Part of a small language model's weights.
Training: a variant of Adam for these matrices, 154M tokens, 9369 steps.
MLP neurons of a small language model. Each row is named by its layer, matrix (gate and up: input weights) and neuron, and shows model dimensions 48-143. Each number is 128 + 24 x the weight over its row's rms, rounded and kept within 0 to 255. A neuron's up and down rows have the sign that makes its largest values positive.
After each neuron's rows, "fires on" lists the tokens most often at its 100 highest values on Wikipedia text that the model never trained on; "fires after" lists the tokens most often just before its 100 highest values on Wikipedia text that the model never trained on. A number after a token or word is its count.

L5.gate400 [143  89  93 171 146 138 114 150 109 112 146 125 127 111 142 146 122 113 158  92  76 124 118 139 134 117 104 100 146 134 144 110 161 168  85 154 100 151 147 158 125 134 138  88 133 135 145 125 124 101 130 109  90 102  75 135 115 113 115 127 121 152 130 101 117  88 175 136 167 101 133  96 149 126  93  81 121 114 134 122 160 136 134 132  79 114 133 161 132 143 144 181  90 109 134 162]
L5.up400 [152 139 134 131  83 133 129 140 153 118 144 143 156 124  54 121 106 119 140 119  94 118 122 120 115 128 146 146 149  98 117 149 137 151 149 129 153 162  70 136 101 125 174 131 110  67  98 143 134  99 144 107 135 143  97 141 102  97 135 156 155 120 119 124 120 109 121  99 141 133 135  78 119 139  95 151 165 100 155 163 104  87 141 129 124 145 165 130 131 177 135 120 115 148 145  95]
fires on: "ev" 22, "b" 19, "ri" 11, "ug" 7, "ig" 7, "d" 6
fires after: "ar" 23, "s" 20, "or" 16, "el" 9, "p" 7

L7.gate63 [ 89 109  98 130 137 181 127 129  80 127 136 132 152 107 174 166 104 126 131 128 121 150 111 173 126 126 103 108 107 103 168 118 128 102 158 140 130 127  97 125 195 128 110  94 133 133 137 143 163 108 147 104 142 164 110 130 139 150 151 182 139 121  95 123 111 105 140 148 119 144 149  81 142 148 120 107 115 131 174 154 136 232 144 119 128 166 112 169 130 119 144 136 123 151 132 142]
L7.up63 [124  74 122 129  96 148 147 173 128 151 104 156 120 147 168 161 102 141  91  93  99 101  76 146 153 158 117 102 118 129 119 126  96 128 122 149 123 119 148 146 178 139 125 130  89 104 128 106 182 114 137 116  99 131 104 139 121 140 178  94 116 126 120  76 127  90  95  81 130 167 140 142 127 104 151 116 107 148 118 122 128 136 110  88 124 155  99 128 104  98 125 134 141 135 107 141]
fires on: "gr" 14, "y" 13, "li" 9, "st" 8, "th" 7, "ess" 7
fires after: "c" 24, "pro" 14, "st" 7, "di" 7

L5.gate611 [106 133  75 133 134 117 132 125 110 148 123 151 115  95 130  94 105 157 141 149  83  96  33 125 109 124 129 154 119 161 139 124 152 124 139  92 126 138  97 161 168 118 140 130 106 117 125 176 120 103 115 138 153 117 133 158 145 120 109 139 125 132 104 113  97 124 120 102 131 123  99 135 125 128 155 146 124 145 160 130 120 129 171 138 132 130 152 120 139 108 131 114 164 136 132 123]
L5.up611 [106 110 140 129 148 156 128 101 141 138 118 144 109 171  77 105 153 121 174 124 100  91 125 134 163 125 135 137 119 125  96 135 109 170 147 120  95 127 142 154 125 143 115 137 105 152 138 120 149 124 147 200 137  86 130 154 140 127 106 103 175  72 124 138 105  78 110 160 103 164  92 125 120 166 110 144  77 104 138 118 130 202 142 125 140 141 163 148 104 105 147 141 127 139 132 135]
fires on: "+" 31, "L " 10, "ain" 9, "ot" 8, "W " 8
fires after: "| " 62, "M" 9, "V" 7, "m" 5, "was " 4

L4.gate541 [139  90 138 123 116 101  18 106 126 101 141 161 123 117  99  91 136 156 137 169 116 170 117  83  91 147 144 121 135 106 142 108 130 122 164 127 184 135 160 135 139 136 129 134 153 136 115 145 158 136 154 110 124 133  78 146 149 116 131  53 144 144 131 151 142 109 153 144 137 133 161 128 131 119 103 140 101 123 143 130 133 116 129 122 129 143 123 151 112  85 137 135 123 116 158 112]
L4.up541 [134 131 133 134 143 118  83 124 130 125 159 113 129 147 107  89 111 116 127  88  93 116 166 126 143 122 117 132 140 148 156 125 100 154  94 147 181 120 157 140  88 158 193 124 168 123  98 137 146  50 124 144 142 142 138 108  94 115 153 130 122 161  99 109  94 144 150 168 110 177  89 130 109 120 132 116  75 122 143 117 130 108  78 148 130  86 127 153 106 143  80 111 129 147 120 132]
fires on: "os" 27, "ot" 20, "e" 17, "illi" 7, "li" 7, "ic" 6
fires after: "il" 20, "m" 20, "n" 15, "h" 11, "am" 9, "y" 6

L4.gate281 [121 110 112 157 145 110 167 169 152 129 128 154 142 140  87 146 146 121 116 176 138 118 105 131 124 145 149 106 122 145 119 108 151 114 153 129  89 143 101  99 170  89  96 152 124 105 126 174 202 147 116 154 147 138 161 159 142 136 137 108 118  79  71 121 115  76 146 170 151 109 106 126 105 134 159 158  99 115 162 161 102 150 138 172 129 133  83 124 109 120 101 155 139 107 120 159]
L4.up281 [127 142 113 121 170 133 128 137 122 109 139 158 131  94 124 161 135 138 139 176 176 110 122 126 147 133 120 148 150 130  89 114  90 120 125 121 108 121  95 121 122 145 124 166 130 117 149 140 105 178 174 123 115 161 111 176  95 104 135 159 152 117 170 131 124 130 129  96 110 119 138 106 136 138 110  99 166 141 150 112 141 162 151 107 128 147 116 135 129 147 109 121 123 131 113 100]
fires on: "ir" 16, "is" 15, "em" 15, "i" 14, "ol" 12, "ac" 5
fires after: "ev" 34, "v" 12, "V" 11, "rec" 7, "att" 6

L2.gate326 [106 101 151 129 109 122 102 129 116 106 116 124 120 164 127 105 139 151 147 136 175 156  71 138 130 155 136  97 144 137 109 101 155 114 141 130 142 127 111 154 174 133 144 131 146 166 124 114 162  83 144 129 134 131 100  86 117 121 153 122 158 146 174  85 141 129 116 145  73 156  97  78 179 150 133 104 168 130 116 109 146 124 142 108 143 147 159 132  96 141 177 137 136 141 154 120]
L2.up326 [132 107 120 189 112  99  96 110 138 124 148  98 107 121  85 122 138 156 144 162 151 151 127 140 107 139 158  74 122 158 141 115 175 129 133 146  92 145 137 100 134 144 130 127 187  86 111 131 155 109 135 112 144 132  99 137 137  37 137 147 125 130 114 116 122 138 130 139  84 113 132 115 119 111 103 122 157 113 121 147 148  99 132 125 140 123 134 145 125 125 167 138 131 121  88 117]
fires on: "He " 31, "who " 21, "he " 16, "ne " 7, "other " 5
fires after: ". " 37, ", " 24, "S" 11, "O" 7, "An" 5

L5.gate3 [134 138 139 130 103 114 149 102 143 117 117 124 135  84 109 106 134 144 107 146 118 102  93 106 159 130 115 136 119 137 163 128 152 146 182 135 150  92 129 104 128 124 138 146 135  83  90 110 118 147 114 133 142 139  96 118 180  92 163 140 107 117  85 122 141  97  93 149  64 150 131 107 130 121 117 112 150 100 162 133 155  97  97 117 118 138  78 134 143 156 146 124 133 151 146 154]
L5.up3 [149 117 115 103 134 132 154 127 166  89 130 111 161 134  72 119 122 116  89 147 154 128  94 112 146 142 112 108 138 109 186 170 145 168 113 150 150  49  97 126 131  90  93 120 103 149 116  85 147 125 137 138 156 122 137 117 101 102 105 133 110 133 108 151 139 165  84 145 121  83 124 132 146 102 133 145 113  76 143 168 105 145 121 118 149 122  90 104 147 203 159 142 146 138 113 129]
fires on: "oc" 20, "ol" 18, "Col" 13, "i" 10, "erson" 6
fires after: "V" 14, "G" 13, "L" 10, "v" 10, "sc" 6, "P" 6

L4.gate377 [202 143 167 105 147 145 135 135 104 117  95 142 131 129 133 115 142 135 155  92 114 120  51 128 112 117 132  86 117 107 129 104 123 127  98 131  81 102  80 126 140 112 104 139 140 160 114 142 156 124 101 162 116 156 104 127 119 150 108 157 143 102 125 136 123 114 131 116  87 117 121 139 145 180 166 119  85 150 146 140 162 197 144 149 123 137 123 159 115  88 133 144 129 119 119  68]
L4.up377 [144 161 137 122 164 152  80 122 104 137  76 103 110 168 101 137 149 142 131 132 122 117 146 128 126 110  94 131 113 131 156  97 145 173  99 139 101 106  84 127 120 122 106 128 178 148 163 145 144  87 162 110 137 160  88  96 134 144 130 129 182 161 133 146  99 150 114  88 110 124 102 137 134 174 160 103 137 103 140 106 109 146 103 116 132 110 127 190  85 114 160 135 136 123 119 129]
fires on: "ec" 26, "ab" 12, "ol" 10, "ag" 7, "ad" 6
fires after: "f" 27, "qu" 23, "m" 13, "p" 10, "sp" 5

L7.gate128 [ 72 124 112 123 182 148 154 175 136 134 176 132  79 110 168 142 134 121 169 150 147  80 105 131 124 113 136 155  85 110 160 118 138 154 117 141 140 131 134 159 127 155 146 120 110 119  89 131 133 102 170 148 131 172 119 144 169 122 139 154 141 130  94 151 113 116  91 156 133 168 147 150 153 126 134 143 131 141 129 150 137  87 157 141 130 122 102 145 108  89 129 115 118 124 127  82]
L7.up128 [116 144 111 140 136 129 135 116 162 121  83 122  66  99 102 130 155 124 151 131 103 122  85 131 177  51 106 122 133 157 141  87 145 114 162 127  99 154 125 150 111  98 111 157 157 115 105 130 118 141 107 150 174 141 114 131 132 121 141 127 188 121 134 163 136  90 133 134 149 168 129 168 132 106 138  97 174 163 129 143 103 137 158  69 121 126  93 159 111 139 133 163 124 140  92 131]
fires on: "ec" 38, "at" 23, "oc" 8, "ut" 6
fires after: "fe" 17, "i" 12, "v" 8, "st" 7, "St" 6

L5.gate81 [ 76 106 143 139 111 122  87 153 108 122 105 118 109 136  97 114 109 140  85 148 130  74 117 129 152 130 150 155 136 133 139 117 138  73 102 161  97 132 132 109 127 122 104  87 102 143 133 120 110 175 122 145 110  85  91 122 137 105  85 150  94 108  93 121 100  99 150 130 128 159 125  70  83 167 143 127 107 149 145 137 125 165 121 157 136 126 166 138 136 132 165 159 113 138 144 115]
L5.up81 [125 117 113 122  94 126  97 147 142 140 167 149 113 165 108 109 144 130 134 168 132 118 102 158 105 108 140  84 125 112 125 135 148 131 127 124 161 163 128  97 150  80 142 114 105 135 101 126 148 112 155 159 115 102 144 104 153 132 107  89  78 100 131 134 151 169 165 161 112 165  92 124 137  94 150 130  99 114 179 127 109 112 135 120 113 128 165 124 133 174 122 105 169 114 173 117]
fires on: "qu" 27, "w" 20, "ers" 9, "ti" 8, "or" 7, "tim" 7
fires after: "A" 26, "e" 9, "J" 6, "em" 6, "E" 4, "a" 4

L5.gate181 [152 118 158 142 103 104 115 138 143 129  92 147 105 102 122 107 123 113 129 109 124 137 127 135 114 147 159 138 118 106 120 105 105 128 147 119 119 153 175 148 140 119 124 144 153 118 127 106 173 123 109 125 165 127 134 157  86 162  91 107 157 117 114 135 183 122 135 112 173 121 114 129 118 139 147 105 145 169 158 160 173 153  88 165  96 160 142 190 126 133 121 151 130 121 140 169]
L5.up181 [117 124 116 139 155 143 130 139 131  86 104 122 128 111 167 126 137 170 113 169 120  79 176 132 140 131 102 113 172 122 125 121 138 154 147 108 101 136  89  95 104  92 138 153 119 154 125 159 127 110 128  68 123 156 171  99 109 144 141 141 146 116 120 127 150  71 182 171 106 105 179 137 109 129  96 128 110 157 144 132 120 120 169 130 157 109 135 124 134 166 119 101 107 108 156 103]
fires on: "Th" 30, "Wh" 17, "ur" 9, "wh" 6
fires after: ". " 36, "\n\n" 10, "w" 8, "). " 4, "comm" 4, "con" 4

L4.gate412 [155 104 102 118 106 134 179 140 140 120  95 137 134 126 122 191  90 116 128 100 126  96 160 133 131 137 151 110 154 140 174  87 136 127  89 167 141 160 154  75  84 156 164  82 100 121 125 116 162 115 128 155 134 155 121 149  95 147 126 131 127 122 139 127 120 114  95 117 130 117 133 128 157 126 118 119 107 111 132 154 130 167 134 138 119 109 129  81 139 169 115 109 168 115 133 172]
L4.up412 [134  91 114 150 138 129 116 135 122 135  95 132 101 101 153 161 133 131 103 142  86 140 114 145  63 136 150 134 150 144 111  81 150 139 122 133 166 114  93 130 169 148 113  94 112 112 159 153 146 106 102 114 106 104 164 113 133  85 132 124 149 135 132 112 109 103 163 143 151 126 110  92 126 100  71 127 114 109 168 113 130 152 108 113 134 144 153 194 146 142 150 112 169 139 169 102]
fires on: "el" 15, "ul" 14, "a" 14, "it" 12, "er" 10, "or" 8
fires after: "res" 23, "Un" 15, "s" 11, "re" 4, "sh" 4

L4.gate426 [117 122 136 113 107 155 117 161 138 116 148 133 114 144 135 108 109 103 125 137 144 152  99  75 160 109 174  93  94 151 119 126 136 160 161 108 109 101 121 124 182 136 104 121 133  98 143 161 154 154 124  87  84 128 166 126 137 125 120 138 113 133 188 134 120 107 131 113 132 138 105  92  90 138 133 101 144 142 175 131 110 147 137 116 141 141 150 110 126 105 128 125  99 100 127 101]
L4.up426 [144 111 131 121 127 105 186 105 129 115  86 125  91  97 167 126 117 144 123 122 165 151 100 156 145 129 136 133 134 132 107 134 100 174 157 130 144 129 132 145 147 133 141 121 160 142  95 156 148 126  89 143 132 118 110 184  91 109 124 135  92 136 152 134 163 116 131 139 131 171 120  81 137 153 131 137 152 134 164 132 121 151 147 182 136 132 141 171 118 115 148 133 100 118 111  71]
fires on: "por" 38, "in" 13, "it" 11, "am" 10, "u" 6, "cl" 5
fires after: "ex" 12, "p" 10, "A" 9, "pro" 8, "comm" 8, "em" 8

L4.gate353 [150 137 127 121 156 101 152 115 113 169 134 121 127 125 122 126 122 121 147 115 140 111 109  66  99 112 111 140 145 119 124  97 166 155 113 122 147 110 135 171 150 104 145 134 105 121 141 114 176 147 125 107 124 133 122 147 131 162 121 128 178 135  73 156 167 104 149  88 126 165 183 125 118 161 159 107  58 156 108 135 120 138 127 127 114  89 139 133 107  88 141 178 116 145 144  87]
L4.up353 [173 135 142  76 111 115 157  93 124  69 105 131  75 140 131 156 112 112 131 180  88 108 173 106  96 124 158 151 132 165 115 132 124 132  96 123 144 112 137 147  95 123  76 130 133 138 150 111 138  67 154 128  87 139 149 132 126 147 139 101 124 153 120 146 134 153 128 101 120  86 132 143 158 117 149 165 171 135 127 126 135 123  91 109 120 121 140 147 144 132 121 109 144 128 128 160]
fires on: "our" 11, "at" 11, "ur" 11, "were " 7, "ir" 6, "ond" 5
fires after: "b" 44, "B" 21

L5.gate24 [143 144 140 124 133  85 136 144 148 111 144 152 146  88 143 165 140 100 134 100 144 124 101 143 120 161 111 117  83 133  96 140 122 160 134 123 139 142 108 165 134 121 155 136 115 155 126 135 149 132  78 124 169 123 119 148 146 110 126 122 133 118  88 127 183  78 176 138 150 160 144 110 117 128 111 135 125  87 125 125 138  91 191 133 144 121 166 137 130 110 126 124 195 134 134 125]
L5.up24 [ 91 147 113 116 150  77 162 106 156  99 157 109 130 154 151 155 142  88 113 161 139 189 109 144 110 138 145 110 154 151 136 136  82 109 144 131 183 136  79  90 106 138 127 130 146 143 126 134 132 125 152 123 155 116 149 140 173 132 101 136 103 175 103 142 109 137 123 115 144 102 122  96 107 119 114  99 107 118 131 119 137 101 152 149 150 117 128 131 139 156 140 182  91 125 119 113]
fires on: "ir" 26, "tur" 18, "sid" 12, "an" 9, "at" 7
fires after: "re" 46, "le" 7, "w" 7, "b" 5, "e" 4, "An" 4

L4.gate398 [114 130 118 139 205 113 133 108 116 135  94 114 124 123 104 157 103 126 100 114  97 119 110 128 101 131 153 142  92 145 152  93 153  74 150 133 170 134 154 142 160 124  91 118 100 121 106 148 150 137 153 126  86 141 123 142 129 120 102 129 141  90 110 137 129 130  95  87 113 107  86 188 154 136 176 110 133 144 142 124 116 165 126  91 142 125 124 129 145 107 113 144  82 102  82 127]
L4.up398 [132 137 125 111  98 132 133 141 111 130 138 100 171 120 174 127 147 140 153 183 157  81 120 124 118 146 114 122 117 107 129 153 102  89 122 133  68 122  64 107 132 133 154 184 102 117 150 111 125 181 145 142 115 156 133 129 147 104 160 131 143 149 114  91 115 128 158 144 127 153 152 117 106 135 141 102 115 112 128 124 142 128 113 153 169 149  97 145 126 109 131  98 194 120 128 152]
fires on: "ol" 36, "li" 23, "ir" 15, "ti" 10, "t" 6, "ul" 4
fires after: "v" 24, "c" 20, "V" 18, "ev" 8, "es" 7

L4.gate187 [136  99 138 116 143 127 155 145 112  77 111 127 233 119  93 118 180 117 142 151 100 106 110 133 133 115 123 135 154 159 123 125  93  96  78 145 118 143 138 137 148 133 110  98 128 106 102  91 130 167 139 112 129 160 143 119  98 147 148 157 116 152 153 165 134 122 153 120 135 131  81  81 139 137 106 147 126  93 146  92 127 177 111 146 117 115 139 144 121 137 140 101 123 103 120 123]
L4.up187 [120 137 124 137  79 103 118 147  98  84 103 113 158 132  92 174  98 140 142 158 102 142 123  88  66 141 120 105 149 115 128 147 186  79 148 123 146 139 118 118 128 117 146 107 128  82 111 146 133 107 128 127 112 113 136  87 148 121 138 147  92 152 158 156 144 169 159 130 158 157 130 104 135 122 174 130 166 156 164 141 124 112  89 155 138 164 165 151 119 170 136 118  78 135 109 106]
fires on: "z" 18, "il" 16, "e" 16, "ra" 11, "u" 9, "i" 7
fires after: "ra" 39, "sp" 7, "ol" 7, "ed" 6

L7.gate364 [173 152 159 150  76 147 159 101 124 142 110  99  85 110 136 132 123  88  96 122 124 155 158  97 117 120 107 137 136 182 146 137 119 142  93 136 130 130 146 129 127  98 128 127 147 121 131 114 166  99 129 117 110 160 124 145 125 155 147 138 163 177 151 127 101 129 110  88  85 118  75 120 118 124 134 102  99 168 161 119 138 173 118  93 119 163 134 139 151 105 108 133 156 102 127 118]
L7.up364 [164 173 140 137 128 155 136 120 157 126  86 100 109  75 151 137 134 106 163 176  94 123 146 109 133 140 134 136 150 139 113  93 137 117 104 151 151 159 141 143 116 123 156  78 156 104 137 113 130 123 119 138 141 122 122  93 132 169 161 132  88 139 170 155 115 114 147 126 127 122  98 109  75 145 163 163 124 132 117 172  90  96 166 176 133 169  85 120 126 133 119 161 106 124 130 109]
fires on: "est" 30, "e" 22, "ast" 11, "ent" 8, "st" 5
fires after: "W" 26, "qu" 13, "E" 10, "w" 7, "the" 5, "Sp" 4

L4.gate459 [122 137 164 118 146 144 151 165 116 127 119 142 107 146 139 122 129 130 157 106 141 108 149 124 137 149 112 104 129  90  81 145 159 161 144 162 128 142 126 135 153 118 139  86 177 138  86  97 188 157 114 120 133 138  75 142 132 176 113 140 130 116 138 142 108 160 137 119 146 173 106 145 149 135 156 146  82 128  99 135 131 154 162 123 115 142 131 157  95 127 147 144  46 131 119 100]
L4.up459 [106 146 126 136 190 158 116 144 104 127 144 153 110 150  86  99  78 126 158 102 133 139 143  88 148 160 117 131 103 122 140 120 114 132 110 108  99 104 103 154 102 136 102 155 151 133 149 142 115 131 168 132 104 113 128 108 181 132 112 100 137 119 119 128  93 137 131 126 156 150 145 120 101 167 149 159 122 101  86  90 112 183  92 140 119 126 113 151 137 138 142 107 135 133 126 101]
fires on: "ag" 49, "ol" 26, "pl" 8, "ard" 7
fires after: "Le" 33, "m" 16, "w" 13, "v" 9, "b" 4

L4.gate488 [ 84 125 112 151 150 114 163 173  96 142  59 115 117 133 156 124 128 145 112 102 141 139  95 160 159 131 120 130 114 169  95 199 164 120  99 138 138 125 123 115 138 142 145 117 175 119 119 147 151 125 136 116 148  62 167 149 130 139 136 131 140  91 100 123 116 172  89 122 134 145 121 141 126 102 115 122 112 152 158 167 108 155 109 158 124 114 136 133 120 181 113 144  91 136 167 163]
L4.up488 [107 140 104 137 155 113 142 123 127 121 123  95 108 132 118 160  88 144 117 166 185 161 171 143 179 126 110  93 111 140 119 128 137 150 167 145 117  80 122 131 149 140 125 137 130  80 134 119 112 144  93 146 134 102 113 113 155  96 152 160 113 133 120 152 159 113 123 133 136 118 110 123 136  86 117 140 150 125 122 114 105 135 125 159 135 147 109 204 114 120  82 103  79 101 136 106]
fires on: "re" 24, "h" 19, "ag" 19, "en" 11, "ing" 10, "em" 8
fires after: "op" 28, "Le" 19, "ash" 10, "A" 7, "his " 4, "Fr" 4

L5.gate58 [147 115  98 161 132  99 171 166 134  89 127 150 116 143 125 135 111 131 110 124 100  85  63 102 109 154 110 175 145 175  83 131  86 162 141 123 117 101 132 130 168 124 123 153  95 156 134 134 143 115 114 121 120  70 144 167 118  96 123 131 116 125  84 113 104 102 137 119 157  96 135  89 108 149 115 160 119 130 198 115 146 131 137 123 113 133 112 128 118 139 126 119 121 144 119 125]
L5.up58 [188 124 103 152  96 111 114 127 119 185 149 157 113 103 175 125 115 106 146 128 114 145 159 108 127 122 150 125 156 108 140 119  84 138  87  94 156 122 164 155 131 134 113 143 131 150 128 147 130  81 117 103 132 106 158 135 130 139 147 156 143 113 125 123 131 106 139 155 103 133 130  88 110 129 111 104  58 126 118 145 140 163 143 146 128 127 170 117 153 108 155 125 165 130 170 143]
fires on: "en" 14, "Th" 13, "l" 9, "4" 9, "min" 6, "th" 6
fires after: "| " 16, "a " 15, "M" 10, "m" 8, "was " 7

L7.gate243 [130 104 144 126 107  98 147 162 135 119 148 145 163 136 153  71 108 116 132 128 128 128  75 138 113 116 124 152  99 131 144 123 113 118 140 182 128  99 104 132 173 135 156 155 157 130 132 114 159 107 132 109 141 142 141 143 104 126 119 113 124  98  80 127 112 104 146 113 162 110 167 166 151 136 153  94 116  98 149 180 155  79 156 166 119 157 143 120 139 133 159 118 102 113 117 105]
L7.up243 [121 126 131 107 132 146 140 189 146  98 142  94 122 146 161 111 100 140 138 176 135 126 130 159 134 145 137 140 149 105 137 168 107 154 111 154 183 148 111 148 135 153 147 124 136 122 124 100 109 135 147 163 107 160 127 141  78 110 117 132 100 129 140 121  94 136 179 136 108 110 126  99 111 136 138 124 128 133 144 109 149  98 176  94 102 102 109 129 131 117 123 101 114 108 156 134]
fires on: "e" 29, "it" 9, "ti" 9, "b" 6, "or" 6
fires after: "rec" 27, "s" 11, "el" 10, "Al" 8, "un" 8, "ann" 5

L7.gate549 [ 98 116  82 101 162 179 123 115 102 134 124 157  70 138 158 133  78 130 135 121 134  95 100 128 147 106 131 118  84 125 100 137 173 107 153 158 143 103 116  80 123 131 133 101 106 130 133 122 117 110 179 106 139 147 160 148 167 139 106 128  66 100 156 124 140 125 141 117 128 108 150 159 137 126 110 127 109 116 151 178 136 124 114  90 136 121 140 128 163 113 164 120 110 136 170 125]
L7.up549 [142 158 105 152 123 141 103 112 156 103 157 108 126 134 122 112 158 124 119 121 120 142 134 122 147 136 123 117 132 182 111 103 145 151 149 159 175 164 178 158 136 132 164 137 128 125  82 112 102 105 144 104 129  89 169 137 175 112 120 117 165 102 135 104 153 124 128 114 149 117 145 183 109 108 105 118 146 118 140 139 125 127 118 127  97 135 136 176 166 130 104 115 128 153 168 129]
fires on: "on" 51, "u" 21, "ur" 9, "ec" 6
fires after: "st" 17, "St" 11, "D" 11, "K" 7, "h" 7, "i" 7

L7.gate39 [150 139 105 126 125 116 148 118 124 137 150 195 106 152 110 174 135 123 108 143 136 107  99 106 112 156 174 151 141 112 103 106 121  86  89 131 111 125 136 123 149 113 153 147 117 176 105 146 133 131 126  95 141 148  88 122 113 137 118 156 104  99 130 145 168  50 133 106 139 122 164 130 122 153 167 105 146 149 154 120 130 149 121 121 122 102 161 136 134 112 136 154 165 135 132 118]
L7.up39 [143 120 130 113  97 131 115 123 149 154 150 159 132 127 185 121 136 145 134 127 157 161 161 122  99 159 134 159 138 120 108 128 150 146  90 107 137 124  84 142 125  80 152 113 132 109  84 120 159  91 168 120 107 157 148 107 126 108 145 135 172 129 122 127 155  93 140  63 113 134 139 121 134 114  94  99 156 124 116 180  98 129 124 135  96  82 136 192 156 148 180 134 138 107  98 147]
fires on: "ur" 29, "s" 20, "at" 15, "u" 13, "le" 5
fires after: "p" 21, "was " 15, "B" 9, "eb" 6, "T" 6, "Ch" 5

L5.gate265 [ 92 136  91 146 132 102  80 155  77 148 120 125  78 128 123 106 117 170 135  95 126 139 103 122  91 128 154 119 111 154 100 134  99 111 172 126 133 140 165 126 117 111 110 132 115 112 133 139  91 124 115  75 162  96  93 167 121  83 124 162 159 124  85 112 132 121 130 145 163 119 136 160 114 141 112 132 102 164 136 137 136  62  82 123 117 156 178 127 118 120 186 132  97 133 124 117]
L5.up265 [126 124 140 117 132 121 125 143 157 125 135 156 106 106 103 118 125 123 121 155 103 101 145 103 140 124 110 171 149 111 118 148  94 147 150 114 158 146 120 158 121 103 146 158 174 128 144 136 118  96  96 113 111 127  97  96  79 157 189 110 102 132 122 116 141  96 132 196 148 120 143 150 118 157 123 114 112 166  96 157 135 150 122 150 154 169 153 155 108 155 138 147 175 121 117 119]
fires on: "ic" 18, "os" 13, "us" 13, "t" 11, "oc" 9
fires after: "H" 22, "h" 13, "ou" 9, "man" 8, "am" 7, "Par" 4

L7.gate333 [ 61 149 123 103 141 140 174 114  99 143 138 103 105  99 152 118  83 132  87 145 144 144 170 135  91 158 122 111 140 135 122  97 144 142 115 129 127 140 146 152 132 132 111 116 121 193 150 118 148 111 166 154  95 129 119 107  88  99  89 132 167  70 101 143 132 140 162 151  90 129 105 127 131 191  98 120 120 142 135 103 106  66 106  72 135 145 155 157 137 166 108 116 137  89 139 146]
L7.up333 [100 146 116 155 119 147 148 139 122  81 108 139 125 146  82 117 142 142 132 136 115 140 135 140 136 160 100 139 115  78 147  93  99 107 134 106 156 131 107  97 155 150 139  97 115 119 147  94 133 112 119 144 133 134 126 105 148 122 126 163 113 152 118 150 127 108  69 108 139 105 125  99 116 141 178 129  99 156 158 102  89 122 142 180 156 120  93 148 132  92 131 116 170 108 149 107]
fires on: "e" 21, "ol" 16, "adi" 7, "rig" 7
fires after: "v" 13, "el" 11, "V" 10, "O" 7, "St" 6, "l" 6

L5.gate521 [114 121  84 118 150 109 135 125 105 113 128 135 112 144 152 138 118 158 161 111  77 112 154 207 120 105 112 135 114 172  94 122  99 161 168 169 189 127 166 143  73 107 114 115 115 131 159 117  57 135 144 141 141 116  61 126 143  97 148 146  93 125 110 114 140 107 148 114  99 127 160 178 108 135 127 135  91 121 142 133 136 106 144 107 113 114  78 149 151 119 159 135 133 126 109 129]
L5.up521 [164 125 102 112 118 122 114 125 125 180 175 122 119 159 127 109 150 137 118 140 123 129 104  90 179 159  66 157 111 127  93 157 158 119 139 117 149 152 149 100  97  98 122 112 151 112  86  94 130 124 122 121 143  91 117 129 114 114 149 130 131 100 105 107 148 104 131 140 101 125 182 149 119  90  61 101 150 134 124 170 105 121 120 108 129 107 146 111 104 166 146 136 115 105 101 131]
fires on: "us" 34, "ot" 18, "as" 14, "ic" 5, "was " 5
fires after: "R" 27, "h" 25, "H" 9, "J" 6, "K" 6

L2.gate199 [ 95 159 117 130 115 118  99 137 132 128 162  92 126 103 120 146 130 157 122 134 127 124 134  58  67 175 125  91 146 107 149 114 134 108  94 116 140 136 118  75 118 107 157 102 145 109  83 111 137 131 155 100 106 114  65 116 123 100 147 146 161 146 152 154 138 127 170 143 157 140 113  90 131 131 102 142  98 121  93 141 150 158 120 115 144 125 188 138 104 150 154 159 139 129 135 139]
L2.up199 [112 135 135 134 151 117 115  96 127 153 167 141 165 171 148 122 145 153 132 142 124 161 114  66 124 144 124 125 150 118 198 164 181 119 136 140 115 131 114  73 103 134 122  84 137  78 154 149  71  80 127 157 140 120 144 146 124  68 152 164 153 121 133 113  94 127 156 112 136 134 127  84 113 133 123 124 122 142 112 150 157 157 132 153 144 128 157 118 110 112 127 141 121 121 115 135]
fires on: "an " 48, "A " 10, "other " 9, "most " 6, "not " 6, "a " 5
fires after: ", " 24, "is " 17, "An" 7, "was " 6, "), " 5, ". " 5

L7.gate620 [134 114 150 115 105 120 111 101 145 197 154 102 146 150 124 121 176 152 134 122 130 113 132 112 124 106 118 102 102 126 154 122 168 147 117 126 139 119 130  89 138 126 159 118 138 110  92 111 155  92 117 121  84  80 135 118 109 158 134 122 130 150 126 102  86 104 126 137  69 171 160 136 124 131  92  75 114 120  91 157 128  96 154 116 112 146 144 147 107  89 152 170 127  95 159 129]
L7.up620 [120 135 137  88 134 144 156 144 136  89  97  76 129 113 145 138 130 142 144 136 124  98 106 126 139 129 120 125 162 142  81 111 104 137 130 139 106 140  99 170 134 122 113 135 141 134 122 154 132 132 129 114 110 156 120 135 107 128  94  96  88 165 183 142 134  65  90 147 138 147 112 117 118 134 103 122 109 117 116 163 126 113 141 166 136 145  88 139 116 145  87 123 139 116 106 118]
fires on: "est" 31, "ast" 28, "m" 9, "ep" 7, "con" 5
fires after: "W" 24, "E" 17, "C" 10, "e" 9, "c" 8, "w" 7